config.toml
n_layer = 13
d_model = 384
n_head = 18
n_kv_head = 18
head_dim = 32
d_mlp = 1152
vocab_size = 32768
activation = "tanh_gelu"
norm = "layernorm"
norm_place = "pre"
norm_eps = 1e-05
positions = "rope"
rope_base = 10000.0
rope_fraction = 0.5
qk_norm = true
attn_scale = 0.177
bias = "none"
tie_embeddings = false
parallel_block = true
init = "orth"
init_std_qkv = 0.0379
init_std_o = 0.031
init_std_up = 0.0379
init_std_down = 0.0219
optimizer = "muon"
lr = 0.00575
lr_mult_o = 4.0
beta1 = 0.95
lr_head = 0.00477
warmup_steps = 83
schedule = "wsd"
decay_fraction = 1.0
decay_shape = "cos"
final_lr_fraction = 0.0
batch_tokens = 32768
seq_len = 384
doc_mask = true
z_loss = 0.0001
train_tokens = 284700000
steps = 8689
dataset = "wikipedia_en"
MLP neurons of a small language model. Each row is named by its layer, matrix (up: input weights; down: output weights) and neuron, and shows model dimensions 64-191. Each number is 50 + 12 x the weight over its row's rms, rounded and kept within 0 to 99.
After each neuron's rows, "fires in" lists the words (lower case) most often at its 100 highest values on Wikipedia text that the model never trained on; "raises" lists the tokens whose logits its output raises most directly, leaving later layers aside. A number after a token or word is its count.

L4.up1015:53 39 47 66 55 42 66 52 49 74 40 51 53 53 63 57 59 60 37 35 25 55 52 38 39 48 57 59 38 52 65 63 61 44 56 78 59 48 53 54 49 47 52 68 51 42 48 50 80 55 44 41 42 46 51 25 57 30 52 67 67 40 48 42 57 63 49 44 60 55 49 51 56 32 70 40 43 46 54 46 32 48 43 28 60 33 51 46 45 50 67 62 55 30 50 38 60 47 63 44 65 47 53 51 36 42 42 50 57 44 50 57 58 47 41 47 45 40 38 22 44 40 46 39 39 60 50 34
L4.down1015:40 52 54 70 61 68 70 45 64 48 29 76 69 59 47 46 33 37 40 46 29 40 34 43 52 37 25 46 37 63 51 45 58 67 54 64 41 60 37 52 57 70 50 42 76 57 25 59 72 60 52 37 24 39 56 39 48 43 55 53 64 49 33 45 72 70 47 47 54 42 45 45 51 51 52 63 64 28 36 47 40 53 57 39 37 46 72 45 57 40 76 75 74 32 59 52 54 56 58 32 51 55 42 63 61 54 49 49 65 41 56 57 49 49 46 47 43 28 54 48 50 60 51 49 54 52 47 43
fires in: "to" 93
raises: " have", " make", " bring", " increase", " create"

L8.up1101:25 31 44 30 44 59 34 52 64 52 62 70 48 43 34 51 43 55 66 40 86 57 57 49 45 43 51 55 75 42 60 81 40 61 37 63 53 61 55 61 59 43 48 44 49 64 83 45 49 48 64 47 61 60 45 58 30 60 61 40 57 49 58 55 62 62 49 58 59 46 45 34 38 75 42 58 43 54 68 44 28 53 56 63 68 67 20 60 46 57 62 49 47 42 37 58 68 36 36 80 50 49 41 43 13 59 38 40 67 49 57 59 39 39 48 35 34 69 67 49 49 34 48 47 48 49 37 52
L8.down1101:45 39 39 58 51 33 56 61 65 38 69 74 54 57 49 54 36 27 61 64 43 48 57 59 56 46 63 38 53 35 59 33 18 31 55 36 44 36 51 59 56 36 53 40 51 33 35 36 43 39 61 60 47 33 37 57 56 50 32 39 38 52 32 51 54 18 54 56 81 42 50 62 36 46 50 49 39 37 57 79 59 68 43 45 56 37 63 71 59 66 46 39 69 41 55 78 69 35 46 49 36 42 44 46 61 34 45 31 46 37 39 33 70 38 44 60 53 45 65 51 54 36 69 61 57 72 54 23
fires in: "of" 36, "from" 25, "and" 5
raises: "e.", "es.", "e,", "es,", "et."

L3.up688:63 32 56 54 41 59 38 51 56 52 49 53 67 73 40 56 47 56 50 46 35 60 63 40 50 54 57 61 36 66 54 62 74 44 60 69 64 31 44 40 31 54 45 57 60 47 68 49 83 78 36 31 51 52 49 31 45 29 63 67 59 62 36 38 54 60 51 39 50 68 49 42 35 47 45 56 58 50 55 37 45 46 43 37 46 52 59 61 43 51 62 68 52 34 50 44 48 65 69 38 58 33 39 59 61 42 45 46 48 57 49 45 57 29 65 51 34 49 70 50 32 36 53 43 51 52 42 53
L3.down688:62 51 45 81 25 57 58 68 41 57 43 69 51 43 37 41 23 56 50 51 53 73 62 39 63 54 54 44 53 56 52 47 78 60 54 70 44 36 46 53 48 74 41 51 58 36 63 48 69 49 35 54 28 35 48 50 52 58 33 69 65 52 37 47 75 55 63 59 65 50 72 31 50 47 37 65 52 54 46 59 46 39 47 36 37 49 41 52 51 43 67 64 55 31 39 48 26 59 51 55 58 53 45 48 66 42 66 35 55 44 38 49 52 51 51 57 39 44 42 52 28 61 30 38 50 44 58 48
fires in: "they" 59, "it" 26, "she" 7, "we" 7
raises: " was", " is", " were", " would", " gave"

L10.up679:58 56 46 37 68 50 46 50 55 48 43 77 59 52 57 62 53 69 37 61 57 68 58 53 73 55 56 56 57 66 52 49 72 51 55 56 45 34 54 50 54 73 61 49 44 40 77 57 30 57 25 48 44 33 46 35 55 40 68 52 61 66 42 56 57 43 49 41 49 34 42 45 41 65 70 71 38 50 57 68 54 52 66 37 63 38 20 66 49 49 48 50 41 50 62 49 32 57 43 51 71 66 59 71 53 47 34 34 36 48 65 32 54 48 38 64 51 45 46 77 43 66 72 58 61 40 40 41
L10.down679:28 83 27 44 35 38 38 35 52 42 26 62 48 49 30 53 60 48 42 47 42 34 55 39 63 43 57 62 42 54 79 71 55 39 47 61 66 47 49 51 68 33 49 46 65 39 39 50 63 40 39 68 24 30 44 71 47 59 59 44 45 44 56 30 44 71 51 60 34 59 30 66 43 67 51 68 47 59 54 50 46 70 55 31 55 13 60 59 30 67 63 43 44 50 53 46 34 57 39 37 69 36 53 33 62 56 59 61 49 56 49 52 55 56 75 52 64 61 31 53 35 63 60 57 50 32 56 73
fires in: "a" 78
raises: "ric", "rian", "ran", "ron", "rah"

L8.up861:48 50 45 63 33 49 41 63 66 34 52 38 37 47 33 74 42 59 64 40 39 29 51 44 43 56 63 64 62 46 29 46 64 46 36 39 65 43 77 50 38 49 58 66 52 62 59 61 53 38 52 35 69 52 49 50 78 49 53 63 31 61 64 34 53 54 24 58 70 48 30 51 52 46 61 31 43 33 43 43 50 44 61 42 57 65 44 65 42 56 56 56 49 51 49 52 60 50 42 36 46 44 50 59 37 43 65 49 45 54 60 46 60 42 69 41 38 36 56 71 42 63 29 23 27 43 49 39
L8.down861:42 42 38 42 51 54 46 51 55 50 40 51 58 40 40 28 57 47 68 48 60 46 33 51 65 49 57 39 51 44 35 42 53 56 41 60 34 33 42 47 63 67 55 42 45 37 57 42 48 52 37 29 77 48 52 54 49 85 44 66 44 61 35 43 41 52 70 57 61 51 65 56 39 66 70 23 26 42 62 38 52 49 41 29 60 38 58 48 43 59 67 42 37 68 38 67 67 62 55 49 58 38 49 56 52 51 55 43 47 75 55 51 57 71 53 55 58 61 48 43 49 41 56 53 25 80 64 61
fires in: "on" 16, "with" 15, "for" 13, "in" 10, "contracting" 8
raises: " which", " whom", "ures", "uns", "ure"

L3.up905:58 65 56 61 60 31 56 46 39 62 39 78 45 69 49 50 53 42 55 34 50 63 72 62 46 56 43 57 36 49 64 57 48 59 76 52 35 55 46 47 61 38 49 60 63 36 51 62 80 52 48 53 47 47 37 25 49 27 43 61 56 42 41 54 69 60 48 51 43 44 48 39 51 59 67 38 51 44 43 28 37 35 22 26 56 64 53 57 52 48 39 59 66 50 41 65 48 47 53 48 54 50 15 29 72 62 62 66 61 52 26 56 61 44 46 36 44 47 46 59 46 30 57 65 33 67 33 45
L3.down905:38 71 58 64 55 68 59 32 51 47 42 67 52 54 73 64 71 49 35 34 35 47 42 34 45 60 37 58 46 62 60 47 41 67 61 51 40 48 46 49 56 29 46 56 57 37 23 67 72 36 39 35 29 36 75 47 56 33 59 34 62 55 37 52 69 59 57 61 49 22 44 52 44 41 50 42 49 28 66 57 64 53 70 37 47 51 58 41 63 55 61 69 37 25 50 71 57 43 34 47 46 26 43 61 78 78 55 46 43 51 44 38 49 58 47 55 33 31 38 55 48 63 52 39 42 52 39 43
fires in: "to" 100
raises: " create", " include", " have", " provide", " give"

L6.up344:51 43 47 42 32 53 48 62 73 48 30 73 72 57 54 54 50 64 67 59 49 55 56 35 43 63 70 58 40 41 33 45 50 52 45 35 58 66 28 51 64 49 27 51 48 61 47 66 58 58 56 26 42 38 39 39 50 45 63 57 68 67 54 67 41 67 42 57 56 39 55 34 61 59 54 30 56 41 46 50 48 55 44 49 64 69 31 51 47 42 48 41 25 38 70 42 55 29 36 59 56 43 40 69 45 68 72 31 59 57 63 29 64 31 52 64 50 44 44 14 55 43 56 47 47 51 66 30
L6.down344:68 49 51 50 60 56 30 49 31 47 43 50 50 40 58 62 47 50 58 68 49 50 59 46 38 34 52 52 40 60 50 54 66 50 54 38 61 55 61 51 60 55 56 59 55 32 31 51 59 32 35 66 51 59 41 21 42 50 66 44 51 55 48 58 67 63 55 42 72 41 74 50 51 61 55 25 59 37 49 57 66 37 46 79 56 47 45 43 59 46 60 62 55 41 48 43 60 42 41 49 38 44 78 46 48 36 35 62 29 62 54 46 53 29 37 48 38 67 47 26 46 50 52 58 23 51 39 77
fires in: "of" 87, "in" 10
raises: " whom", " which", " that", " each", " this"

L6.up1141:52 64 53 52 50 33 36 29 58 52 40 62 50 42 61 65 49 50 41 67 56 57 57 45 64 25 48 63 43 48 43 32 44 38 69 71 66 38 41 65 52 50 63 60 50 39 44 52 56 45 57 55 47 41 62 43 44 75 52 46 45 56 58 69 54 54 38 54 45 36 38 61 49 52 60 48 46 35 45 44 37 26 41 47 29 53 73 64 50 68 26 45 46 47 31 60 37 23 47 52 44 36 42 56 60 34 66 64 62 60 50 46 46 61 61 61 50 44 66 37 37 50 68 63 32 49 56 47
L6.down1141:36 63 52 39 55 68 53 37 60 55 48 79 61 52 48 44 54 42 64 52 44 60 68 27 47 84 47 47 49 49 53 46 48 58 70 46 47 37 50 61 49 48 43 46 74 36 26 66 53 57 61 49 52 54 57 18 51 43 36 34 52 31 43 44 63 77 42 46 47 65 64 42 60 52 39 36 56 43 54 48 57 59 48 40 57 42 33 63 54 25 56 61 31 46 42 63 64 44 34 47 44 45 52 35 49 59 74 61 53 49 44 43 55 24 37 53 36 47 40 47 39 51 76 56 45 66 53 33
fires in: "to" 83, "not" 7
raises: " be", " see", " whom", " have", " spend"

L6.up857:34 46 51 38 40 52 61 33 47 66 54 72 42 38 54 45 41 27 26 45 37 47 48 42 61 41 35 59 52 42 50 52 56 54 67 73 64 57 64 67 43 23 63 40 56 58 38 64 66 68 37 66 73 55 50 30 39 50 46 49 49 48 42 40 50 73 30 44 35 61 55 40 56 36 53 46 50 29 46 53 31 33 50 23 35 41 75 68 66 44 47 55 52 62 52 62 33 51 21 40 58 36 46 33 33 52 55 66 64 40 55 37 64 53 71 53 35 41 51 42 47 50 53 46 31 57 53 34
L6.down857:29 56 56 57 53 56 63 26 62 57 52 79 45 45 67 55 61 43 45 44 56 52 56 56 49 52 38 47 27 52 56 58 43 70 67 50 38 36 37 65 51 56 54 37 56 30 31 59 55 62 45 46 37 53 39 18 57 41 46 51 39 45 47 45 99 80 53 28 37 53 56 65 37 41 59 32 56 42 57 29 47 46 52 35 38 51 40 50 53 43 53 77 48 52 31 62 55 60 42 41 53 45 50 40 59 52 76 50 69 54 45 61 46 47 59 52 32 21 45 49 52 45 63 49 17 63 65 26
fires in: "to" 100
raises: " be", " stop", " see", " represent", " feature"